config.yaml
num_hidden_layers: 11
hidden_size: 256
num_attention_heads: 4
num_key_value_heads: 4
head_dim: 64
intermediate_size: 1024
vocab_size: 777
hidden_act: "relu"
norm: "layernorm"
norm_place: "pre"
norm_eps: 1e-05
positions: "learned"
qk_norm: false
attn_scale: 0.125
bias: "all"
tie_word_embeddings: true
parallel_block: false
init: "normal"
init_std_qkv: 0.0312
init_std_o: 0.00669
init_std_up: 0.0312
init_std_down: 0.00669
optimizer: "adamw"
learning_rate: 0.0018
lr_mult_qkv: 0.7
beta1: 0.9
beta2: 0.98
lr_head: 0.00687
max_grad_norm: 0.5
warmup_steps: 237
schedule: "wsd"
decay_fraction: 0.821
decay_shape: "linear"
final_lr_fraction: 0.0
batch_tokens: 32768
max_seq_len: 1024
doc_mask: true
train_tokens: 234800000
max_steps: 7166
dataset: "wikipedia_en"
MLP neurons of a small language model. Each row is named by its layer, matrix (up: input weights; down: output weights) and neuron, and shows model dimensions 96-159. Each number is 200 + 30 x the weight over its row's rms, rounded and kept within 0 to 999.
After each neuron's rows, "fires before" lists the tokens most often just after its 100 highest values on Wikipedia text that the model never trained on; "fires after" lists the tokens most often just before its 100 highest values on Wikipedia text that the model never trained on.

L8.up445,189,183,213,119,172,177,218,233,157,170,184,198,228,209,197,185,154,213,226,201,216,199,235,296,225,229,189,190,248,224,221,240,199,184,212,173,207,179,189,268,146,197,242,181,220,171,278,171,153,215,262,232,177,146,209,207,239,172,184,181,185,211,235,213
L8.down445,222,192,154,239,190,253,198,175,175,146,190,175,206,219,210,201,228,181,184,199,231,302,221,157,188,178,247,191,192,165,248,178,214,219,243,221,246,209,274,146,153,241,190,229,146,203,219,172,138,207,202,222,185,195,215,219,203,206,204,218,223,192,186,155
fires before: "s", "y", "ies", "on", "ing", "ar"
fires after: "ra", "u", "v", "qu", "iv", "o"

L8.up199,172,149,229,211,205,149,204,166,212,279,218,222,260,236,184,205,204,202,210,179,277,211,181,210,166,208,171,185,229,204,227,255,228,223,240,214,204,188,188,196,207,200,193,194,207,230,196,235,194,176,191,190,163,173,207,245,167,199,217,182,161,165,209,179
L8.down199,238,218,206,235,125,183,228,131,170,174,169,197,226,207,217,226,219,232,204,131,206,225,259,178,184,178,162,222,265,215,196,199,212,194,190,185,184,234,234,182,224,199,192,226,170,188,180,212,150,249,194,181,202,241,210,197,191,179,253,202,257,162,202,198
fires before: "ut", "og", "ord", "ing", "ed", "ant"
fires after: "s", " ex", " was", "p", "x"

L8.up1015,216,240,200,184,217,164,296,205,152,195,189,194,168,159,192,174,240,182,155,221,149,177,227,281,194,176,185,173,163,261,215,195,190,189,201,197,215,144,210,198,163,162,201,174,220,198,208,250,174,199,217,210,193,176,236,178,179,230,266,167,191,201,273,205
L8.down1015,198,175,224,181,218,238,201,203,188,216,166,227,209,213,146,170,176,173,243,222,208,178,161,264,179,178,236,225,217,224,241,187,214,199,210,244,192,165,204,218,224,150,196,202,163,241,151,214,198,190,268,156,189,197,167,197,174,201,203,187,219,253,211,195
fires before: "we", "h", "ok", "ol", "f"
fires after: " b", "b", " B", "B"

L6.up614,203,172,144,188,180,215,186,221,196,230,161,187,176,257,217,230,200,159,183,222,191,193,186,245,222,177,187,211,193,99,187,190,197,181,162,186,176,238,153,175,204,212,243,189,218,195,216,220,209,171,235,216,218,210,212,202,193,205,227,208,215,164,245,164
L6.down614,186,235,237,179,184,200,184,220,218,180,197,164,226,162,201,139,159,265,262,224,167,224,184,183,223,232,190,192,205,242,247,201,229,250,210,232,194,165,231,227,188,220,183,203,222,171,214,223,203,206,221,195,157,157,157,207,170,208,198,244,169,204,222,242
fires before: "er", "eral", "re", "ree", "e", "over"
fires after: " the", " G", "G", " g", " a", ","

L8.up1023,201,215,209,216,264,175,211,220,193,237,224,145,194,155,188,217,173,182,205,200,188,216,219,242,145,214,205,191,145,236,230,261,219,228,206,192,204,204,147,166,227,196,264,196,213,251,184,211,217,177,203,209,177,199,164,206,217,166,236,188,187,194,168,189
L8.down1023,203,226,200,178,165,226,183,268,189,176,143,251,210,179,224,226,192,246,230,203,151,198,227,231,231,207,169,238,142,226,213,215,260,215,183,212,222,206,177,214,185,177,200,200,167,222,244,200,173,180,199,191,183,193,204,112,181,173,188,217,236,217,195,226
fires before: "ational", "e", "om", "ust", "s", "ic"
fires after: "ter", "c", " in", "is"

L8.up180,213,223,211,148,170,186,254,224,202,211,186,173,189,178,212,216,203,216,173,169,197,157,260,210,218,228,176,138,236,252,213,235,232,176,274,195,178,191,180,262,211,150,264,206,236,217,219,199,220,183,215,190,150,178,201,215,229,136,191,209,168,165,165,150
L8.down180,191,211,210,210,218,233,215,217,155,219,215,223,182,186,154,163,161,162,141,190,140,141,173,245,160,205,187,213,180,155,216,194,187,207,241,235,248,201,204,164,207,236,155,237,208,235,169,228,206,232,207,202,179,230,168,203,108,189,161,178,210,193,201,213
fires before: "y", "er", "ition", "ing", "ry", "ent"
fires after: "in", "i", " comp", "c", "rom"

L6.up87,156,233,211,210,202,159,198,261,210,203,254,239,219,232,215,187,137,198,153,192,212,223,260,203,249,172,184,188,204,172,181,242,205,171,155,185,205,166,223,222,180,238,226,186,198,205,174,235,227,181,212,258,219,276,223,186,181,183,216,212,233,168,197,176
L6.down87,195,181,218,197,198,177,202,234,190,200,213,207,189,234,210,162,160,122,197,169,203,226,217,245,226,174,191,188,174,278,190,237,179,209,161,224,196,204,130,116,209,209,249,209,163,187,204,172,266,148,176,145,203,184,150,151,158,153,230,207,204,223,193,178
fires before: "op", "ct", "ction", "ing", "iv"
fires after: " d", " de", "e", " D", " f", "ra"

L4.up861,253,240,206,208,218,171,174,168,188,182,212,181,182,187,216,221,157,234,209,190,239,163,196,191,232,192,187,159,222,169,233,213,245,167,246,166,206,244,158,230,159,213,178,229,227,205,130,179,190,221,219,233,209,199,230,199,204,196,178,190,220,205,215,154
L4.down861,210,175,186,187,232,205,159,185,239,222,199,191,197,156,221,199,228,215,223,216,189,221,217,240,217,252,205,218,253,194,179,169,219,218,207,218,217,243,210,207,185,194,228,168,185,132,233,167,183,208,181,129,209,205,228,188,230,176,191,251,134,162,231,249
fires before: " |", ".", " |\n", "2"
fires after: " ", "5"

L7.up576,169,245,218,211,243,196,216,209,162,164,197,153,157,189,205,166,219,197,228,167,227,254,198,247,216,207,191,169,198,233,183,188,217,184,169,173,200,228,166,241,237,292,262,176,167,212,209,203,192,203,203,187,170,219,238,150,167,239,180,199,205,221,224,168
L7.down576,241,206,205,180,219,245,193,226,190,192,204,158,244,200,193,182,151,160,185,241,156,192,137,218,210,227,189,200,177,250,185,147,232,214,232,190,142,215,186,218,206,175,236,229,153,195,177,171,206,194,147,206,188,162,219,211,296,188,188,219,224,187,232,192
fires before: "is", "ent", "ated", "al"
fires after: " e", " l", " d"

L8.up310,143,171,201,201,210,192,202,218,203,203,158,199,167,265,148,158,211,176,215,197,233,200,169,196,237,176,172,229,205,175,236,201,188,239,203,197,227,152,151,253,206,284,223,212,251,262,217,195,193,203,190,234,162,130,200,167,230,202,172,224,191,243,213,185
L8.down310,183,219,208,181,204,198,221,200,203,224,197,157,197,219,218,255,208,209,215,205,158,187,232,200,222,188,226,105,161,214,201,157,164,165,168,188,235,178,213,178,223,209,160,175,188,211,217,200,203,174,199,160,193,159,242,215,182,213,176,213,173,208,150,175
fires before: "r", "ce", "c", "ib", "ri", "ed"
fires after: " pro", "r", "s", " S", "an"

L7.up709,233,176,189,192,218,217,232,217,169,193,169,195,197,158,194,188,188,198,179,173,227,229,193,195,129,206,181,205,191,268,248,208,205,207,277,145,220,190,129,195,205,210,258,185,188,207,240,194,179,225,235,215,195,233,179,181,126,230,191,214,243,207,168,204
L7.down709,194,151,166,253,210,199,211,172,159,215,209,202,169,198,167,227,226,210,125,190,178,185,246,192,244,255,202,176,178,169,203,228,229,223,200,160,190,209,167,186,212,194,175,159,173,256,194,231,178,250,216,203,183,219,184,199,275,213,217,170,214,216,212,178
fires before: "om", "l", "e", "ase", "ased", "pe"
fires after: "c", "ec", "ter", "is", "u", "n"

L6.up969,204,171,177,132,162,192,142,236,183,201,255,192,145,247,181,172,195,157,164,208,185,143,246,225,213,162,181,188,218,212,227,208,171,198,196,137,154,211,200,215,217,222,229,184,211,249,215,178,213,230,189,233,205,196,201,165,194,159,215,207,228,199,244,172
L6.down969,239,262,189,209,178,198,195,219,207,167,175,252,196,194,168,169,179,270,305,189,165,197,192,222,191,217,211,190,193,197,179,189,183,243,208,189,192,245,259,222,209,195,281,189,242,275,177,198,188,162,198,228,197,171,225,196,218,201,174,186,229,166,191,238
fires before: "n", "port", "er", "ed", "p", "e"
fires after: " s", " g", " p", " j", " G", " S"

L8.up1012,198,176,213,214,217,233,201,214,215,224,212,209,183,161,234,222,236,184,153,222,161,181,289,172,212,183,170,201,161,195,203,233,167,191,236,208,139,213,192,197,188,213,236,197,255,196,154,195,216,158,200,181,205,199,184,138,199,152,239,187,244,173,218,177
L8.down1012,163,189,234,185,162,207,206,201,193,235,199,195,236,176,236,172,172,271,243,222,168,131,172,226,180,228,206,254,172,236,189,180,231,224,211,209,176,187,221,203,203,176,225,224,277,205,212,240,203,184,234,184,188,249,181,224,218,220,210,201,215,181,187,212
fires before: "er", "x", "ond", "ur", "le"
fires after: " c", " s", " t", " ", " h"

L8.up337,196,189,207,166,197,200,211,211,185,213,195,162,197,184,250,231,193,193,246,166,206,199,170,183,218,220,216,183,249,209,189,230,209,204,194,221,195,181,237,182,172,209,194,217,183,231,203,218,163,190,218,217,188,174,196,168,179,206,199,208,181,227,216,199
L8.down337,204,225,214,172,173,150,168,264,157,223,182,214,168,236,162,227,219,243,202,176,203,187,199,157,267,147,203,279,147,186,177,179,158,253,165,195,213,175,153,208,253,190,233,215,218,238,241,182,168,211,241,159,171,219,233,197,163,181,188,215,195,180,182,214
fires before: "es", "ent", "ed", "ist", "em"
fires after: "ag", "i", "g", "m", "in", " ag"

L7.up461,222,174,177,214,222,189,214,195,207,253,191,207,188,195,254,174,227,186,159,225,151,223,194,184,183,158,178,176,174,236,251,241,217,227,157,228,202,245,168,156,221,173,136,183,229,172,196,217,203,158,227,226,219,187,201,214,192,183,239,151,118,202,176,206
L7.down461,215,197,214,190,223,200,149,193,162,194,211,138,135,142,185,217,187,205,184,196,172,126,181,229,190,169,155,223,187,217,221,210,253,187,160,173,206,176,167,198,187,142,212,221,221,178,164,126,215,236,192,184,160,160,228,199,233,194,194,228,203,205,198,190
fires before: "ent", "id", "erv", "ign", "et", "ite"
fires after: " p", " was", "p", " R", "b"

L8.up891,188,194,148,156,215,192,247,134,189,226,230,159,200,159,163,239,183,232,215,194,214,202,213,184,198,220,170,203,189,206,211,212,235,140,243,145,240,199,164,251,162,279,214,220,251,252,196,240,206,218,161,244,140,183,208,201,190,186,165,192,210,203,182,192
L8.down891,242,238,244,181,248,201,223,195,140,227,190,216,185,222,220,170,215,279,198,238,236,164,216,207,154,172,204,144,163,161,222,173,199,187,136,191,115,162,191,138,195,209,186,184,184,186,189,251,170,169,208,234,239,254,181,226,252,154,242,162,241,201,221,239
fires before: "l", "ro", "ation", "land"
fires after: " E", " e", "d", "st", "v"

L8.up104,263,206,169,170,224,175,184,194,144,204,208,204,98,185,207,193,231,223,149,288,202,164,265,209,199,221,182,200,176,181,196,240,161,248,244,188,228,198,213,209,190,174,210,172,232,217,225,224,247,167,210,203,211,159,208,145,194,200,177,216,159,222,203,236
L8.down104,193,187,249,158,182,144,179,171,204,206,165,169,209,201,170,228,195,239,202,228,167,226,126,195,216,244,227,208,191,188,166,228,240,188,203,219,232,189,176,239,211,165,264,223,216,220,216,211,223,266,168,173,146,286,205,246,243,220,199,208,182,207,227,175
fires before: "er", "e", "ur", "nt", "al", "h"
fires after: " c", " m", " b", " s", " S", " p"

L8.up450,222,153,189,162,184,171,204,139,206,194,158,149,210,240,239,170,226,190,222,192,184,173,214,202,146,194,182,201,191,269,261,213,188,233,177,201,217,189,129,272,126,229,217,211,259,207,191,152,213,205,163,217,153,178,232,193,231,250,212,197,180,183,192,183
L8.down450,173,201,199,244,170,191,271,212,240,187,171,157,240,156,188,189,179,173,165,179,179,176,164,232,196,136,214,240,203,183,247,223,211,222,175,211,176,209,168,178,201,205,204,191,199,216,175,170,208,247,204,183,143,215,250,199,142,144,151,148,232,221,192,252
fires before: "ent", "id", "c", "le", "ce", "s"
fires after: " p", "r", "ar", " P", "i"

L8.up347,197,138,177,201,207,195,239,179,203,198,178,184,191,175,224,161,166,147,279,259,158,202,250,187,160,186,142,152,153,244,226,182,226,213,250,188,173,185,228,204,159,210,213,201,259,257,182,171,163,202,229,206,198,191,166,177,188,168,205,203,162,184,199,202
L8.down347,238,176,215,203,153,164,194,189,182,264,163,178,223,214,202,232,248,191,264,166,208,161,239,177,230,232,191,127,233,251,113,173,207,256,189,205,174,182,210,166,148,189,160,227,207,189,192,134,162,204,190,181,224,278,227,232,226,174,257,195,156,241,178,198
fires before: ",", "1", " –", "8", "7"
fires after: " ", "2"

L6.up554,208,226,207,130,241,182,248,144,158,241,148,235,178,163,266,221,182,211,194,156,92,172,268,226,191,177,185,193,205,204,228,190,179,164,215,165,216,213,190,244,186,229,282,191,211,212,185,189,214,205,175,251,216,194,181,156,197,174,208,207,168,176,222,177
L6.down554,187,234,197,210,231,261,201,154,179,250,215,232,135,163,204,135,176,226,203,176,129,224,191,204,203,174,202,162,211,179,188,169,196,173,196,220,221,255,203,270,165,175,257,193,194,234,190,204,183,210,193,218,200,216,183,187,189,212,193,222,203,233,183,211
fires before: "we", "er", "ers", "h"
fires after: " b", " c", " P", " B", " m", " "

L4.up384,276,233,227,210,233,205,210,207,210,172,236,203,195,196,188,201,191,198,197,222,218,226,165,240,211,165,201,197,183,164,209,230,197,238,192,179,200,186,200,192,253,141,218,158,202,242,189,213,189,174,200,206,185,180,240,221,207,155,214,87,228,153,209,193
L4.down384,147,222,183,234,167,171,247,206,191,258,210,186,220,244,147,197,201,191,187,177,225,221,193,201,225,186,198,189,180,202,161,212,184,180,232,246,188,140,228,209,178,218,190,202,196,153,185,222,193,215,200,244,195,231,215,171,152,216,194,262,188,229,145,181
fires before: " ", " |"
fires after: " ", " |"

L7.up579,230,244,136,197,162,194,262,223,216,163,211,180,234,199,209,129,151,204,145,216,162,174,246,208,194,172,166,228,244,173,190,233,199,155,225,171,158,206,169,190,161,235,224,178,196,164,234,181,180,194,191,228,205,151,216,192,233,202,249,207,211,149,294,211
L7.down579,182,197,177,189,179,222,275,193,222,155,184,153,197,168,182,170,183,132,181,212,176,207,230,197,242,205,182,205,201,120,179,210,191,243,224,219,211,231,225,221,117,245,188,183,247,189,250,219,166,223,212,243,216,185,208,205,181,228,169,189,198,206,195,157
fires before: "ar", "k", "d", "s", "y"
fires after: "u", " T", " th", " b", " B"

L8.up300,216,241,171,216,220,176,237,214,176,251,229,173,123,171,232,238,194,159,239,206,200,196,189,203,237,209,201,200,211,143,202,217,213,223,141,201,179,194,174,188,162,232,220,210,211,260,227,216,184,181,209,231,223,233,210,201,180,210,181,200,215,226,204,210
L8.down300,159,202,178,188,219,187,177,218,172,199,194,210,211,181,215,228,200,202,176,184,142,170,245,233,202,217,177,191,224,190,189,238,165,196,214,165,154,204,226,202,226,232,216,178,167,180,214,208,188,180,202,238,192,226,163,226,200,225,152,216,167,196,233,192
fires before: "3", "2", "1", "ial", "0", "5"
fires after: " ", " in", "–", " ("

L8.up120,184,185,203,174,188,179,196,197,228,237,251,222,208,254,215,244,273,173,224,188,174,247,189,193,210,243,169,169,182,211,226,195,176,203,192,144,240,163,173,195,200,224,210,188,222,180,199,178,162,194,163,182,228,213,195,183,196,184,225,175,221,198,190,197
L8.down120,197,191,176,231,224,176,161,176,195,193,208,235,184,163,259,212,247,187,224,194,165,173,238,197,222,213,250,192,184,188,148,207,206,239,190,228,203,200,214,161,150,191,217,219,219,184,222,209,198,227,191,196,157,222,149,232,172,186,172,206,194,235,208,146
fires before: "|", "i", "-", " the", " his"
fires after: "|", "|---|---", "re", "D", "A", " D"

L6.up721,154,200,214,179,153,236,159,192,198,161,170,274,192,226,214,245,189,198,213,221,191,217,209,254,174,198,174,164,269,222,189,218,209,197,222,194,141,199,216,195,130,237,192,195,186,175,176,176,171,236,149,245,205,257,242,195,206,239,215,227,169,192,184,153
L6.down721,252,217,216,236,233,241,259,190,197,226,225,204,183,200,179,183,214,141,170,221,222,190,162,195,173,172,252,200,150,201,196,186,220,191,179,196,196,167,248,232,253,182,200,182,238,208,218,210,178,216,215,219,234,196,207,186,196,237,188,151,258,212,211,198
fires before: " ", "ph", "o", "s", "in"
fires after: "b", "og", "k", " b"

L6.up542,263,168,169,194,247,143,199,227,151,210,218,195,200,194,219,215,230,207,178,224,215,171,199,196,240,184,186,209,171,186,177,208,230,223,200,157,240,202,178,178,206,247,225,184,219,218,154,231,219,200,210,185,200,217,247,120,191,146,226,139,187,181,201,177
L6.down542,205,181,202,174,227,236,231,239,164,209,224,247,233,187,197,142,178,162,233,179,211,214,172,153,206,119,179,187,201,208,164,227,189,217,210,219,137,233,205,193,183,192,153,210,194,215,136,183,216,166,181,220,235,178,190,257,165,208,200,185,165,228,175,229
fires before: "ar", "p", "v", "ff", "lect", "ast"
fires after: " the", "The", " in"

L4.up363,245,269,213,166,184,202,184,177,245,182,251,207,183,159,273,232,122,279,198,245,210,209,193,187,257,166,178,204,164,233,201,192,209,148,206,158,146,204,226,216,209,192,209,195,176,174,181,162,205,211,203,237,190,190,195,164,194,174,167,195,218,133,270,176
L4.down363,254,203,164,237,221,190,194,203,191,234,213,229,208,156,238,107,180,150,191,218,179,219,230,218,214,216,193,213,161,198,236,216,192,189,177,226,257,270,272,256,213,216,201,204,225,184,233,220,192,192,142,233,191,210,224,217,174,175,170,275,183,187,202,179
fires before: " |", " |\n", " ", "."
fires after: " ", " |", "3", "4", "2"

L6.up642,195,186,138,247,156,210,231,176,231,178,163,151,177,169,232,232,190,184,271,185,219,194,195,236,223,197,186,187,208,186,197,198,203,179,245,191,184,212,170,188,172,192,192,198,206,208,172,246,225,187,231,264,160,195,207,207,224,183,162,186,213,212,188,225
L6.down642,188,239,196,162,239,130,219,181,174,190,182,130,254,231,205,222,190,236,196,196,234,223,198,182,206,160,207,202,160,210,236,207,193,254,194,205,159,213,184,175,282,193,230,237,161,155,234,202,181,190,161,226,169,143,200,168,176,200,195,165,194,203,266,150
fires before: "her", "ion", "l", "ive", "ual", "s"
fires after: " e", "v", " E", " an", "ff"

L6.up887,210,229,185,163,149,204,199,234,231,268,202,193,150,224,178,220,168,187,179,199,180,231,187,196,214,114,167,168,188,221,221,251,188,142,215,171,240,238,151,165,200,221,223,169,238,250,192,203,173,158,152,197,192,219,244,197,193,211,205,184,224,199,245,158
L6.down887,187,239,236,207,164,214,216,210,151,160,205,170,282,167,105,221,239,224,131,262,224,216,163,202,215,226,210,175,183,208,226,199,210,215,209,171,229,166,226,173,204,235,221,193,191,231,175,233,203,198,240,191,237,241,220,213,180,197,214,177,202,262,205,216
fires before: "v", "ase", "u", "m", "g", "ased"
fires after: " p", "e", " P", " re", " Re"

L4.up199,195,188,185,156,204,216,165,136,185,187,225,171,203,192,168,214,159,184,195,187,240,248,256,212,161,170,188,178,183,174,171,235,269,247,198,147,150,238,251,205,197,219,258,176,216,209,185,149,206,142,223,235,210,228,180,138,203,195,253,186,159,196,167,157
L4.down199,237,199,218,196,210,205,197,205,193,187,221,224,141,176,215,213,219,201,204,169,204,198,205,196,195,176,204,199,238,158,197,191,229,187,219,209,198,222,163,158,190,172,184,183,246,173,192,228,241,163,193,174,228,217,195,206,261,235,239,194,127,175,102,229
fires before: "o", "ic", "ican", "is", " "
fires after: " D", "ep", " p", " d", "b", " "

L8.up161,197,263,190,177,221,178,206,203,199,232,229,188,173,157,164,177,179,240,211,185,244,214,179,183,178,185,156,232,178,198,240,237,186,218,228,193,202,159,148,208,216,188,210,168,227,227,242,142,156,134,226,193,230,134,193,212,209,239,230,211,202,181,262,128
L8.down161,227,147,195,141,226,267,226,233,246,163,185,186,223,145,201,210,245,201,205,197,197,239,209,180,213,228,218,117,182,178,239,205,228,164,188,176,224,191,162,198,233,219,153,213,207,185,158,154,229,113,229,206,179,182,185,167,216,221,220,169,201,246,176,195
fires before: "ase", "at", "i", "act", "im", "op"
fires after: " p", " re", " ex", "-", "oc", " Re"

L8.up442,186,208,145,170,240,199,241,184,174,185,248,150,198,147,180,177,205,184,229,211,190,235,188,192,171,207,190,207,210,232,203,216,226,179,172,175,135,191,181,231,180,222,197,158,154,189,237,206,148,255,218,271,139,229,222,167,204,231,166,218,158,182,173,157
L8.down442,189,251,172,264,203,192,199,169,240,225,245,180,220,168,239,186,191,219,197,169,170,162,170,218,213,177,180,223,207,207,200,151,212,177,207,215,179,167,186,240,138,297,178,283,226,150,175,273,214,182,211,186,228,153,235,227,201,174,198,244,177,218,204,202
fires before: "al", "ation", "ated", "us"
fires after: " l", " f", " F", " L", " Mar"

L7.up843,201,142,186,207,195,162,241,177,193,221,175,173,208,223,170,233,130,172,220,183,246,231,181,215,175,167,187,183,198,233,216,194,175,232,218,152,212,189,132,200,160,279,205,170,224,221,229,173,180,140,208,222,126,140,180,206,216,225,249,208,138,197,176,158
L7.down843,177,230,228,196,203,203,210,191,220,219,217,198,210,245,176,202,157,222,223,205,225,161,170,176,159,192,191,193,213,200,150,191,213,139,231,149,187,165,235,212,230,232,210,275,214,200,200,194,185,192,185,212,183,232,136,209,202,198,206,234,172,149,227,179
fires before: "ed", "ing", "er", "ens", "end", "ion"
fires after: " ex", "s", "on", "rom", "p", "u"

L6.up474,196,220,186,239,165,216,202,212,225,168,173,185,169,229,210,180,181,206,192,199,230,222,173,219,202,185,193,215,201,148,284,187,226,173,205,203,210,171,183,241,213,268,250,176,207,184,223,192,186,178,155,225,227,164,193,183,172,156,167,189,266,186,245,165
L6.down474,203,235,191,232,177,224,203,196,186,233,178,272,205,154,187,171,203,192,219,213,162,229,194,184,204,189,212,233,127,251,214,158,191,171,224,188,169,230,220,166,217,192,193,190,201,213,176,172,236,212,205,225,193,162,176,185,219,199,182,203,210,227,152,182
fires before: "r", "ain", "ed", "est", "n", "st"
fires after: " pro", " s", "s", "er", "ug", "re"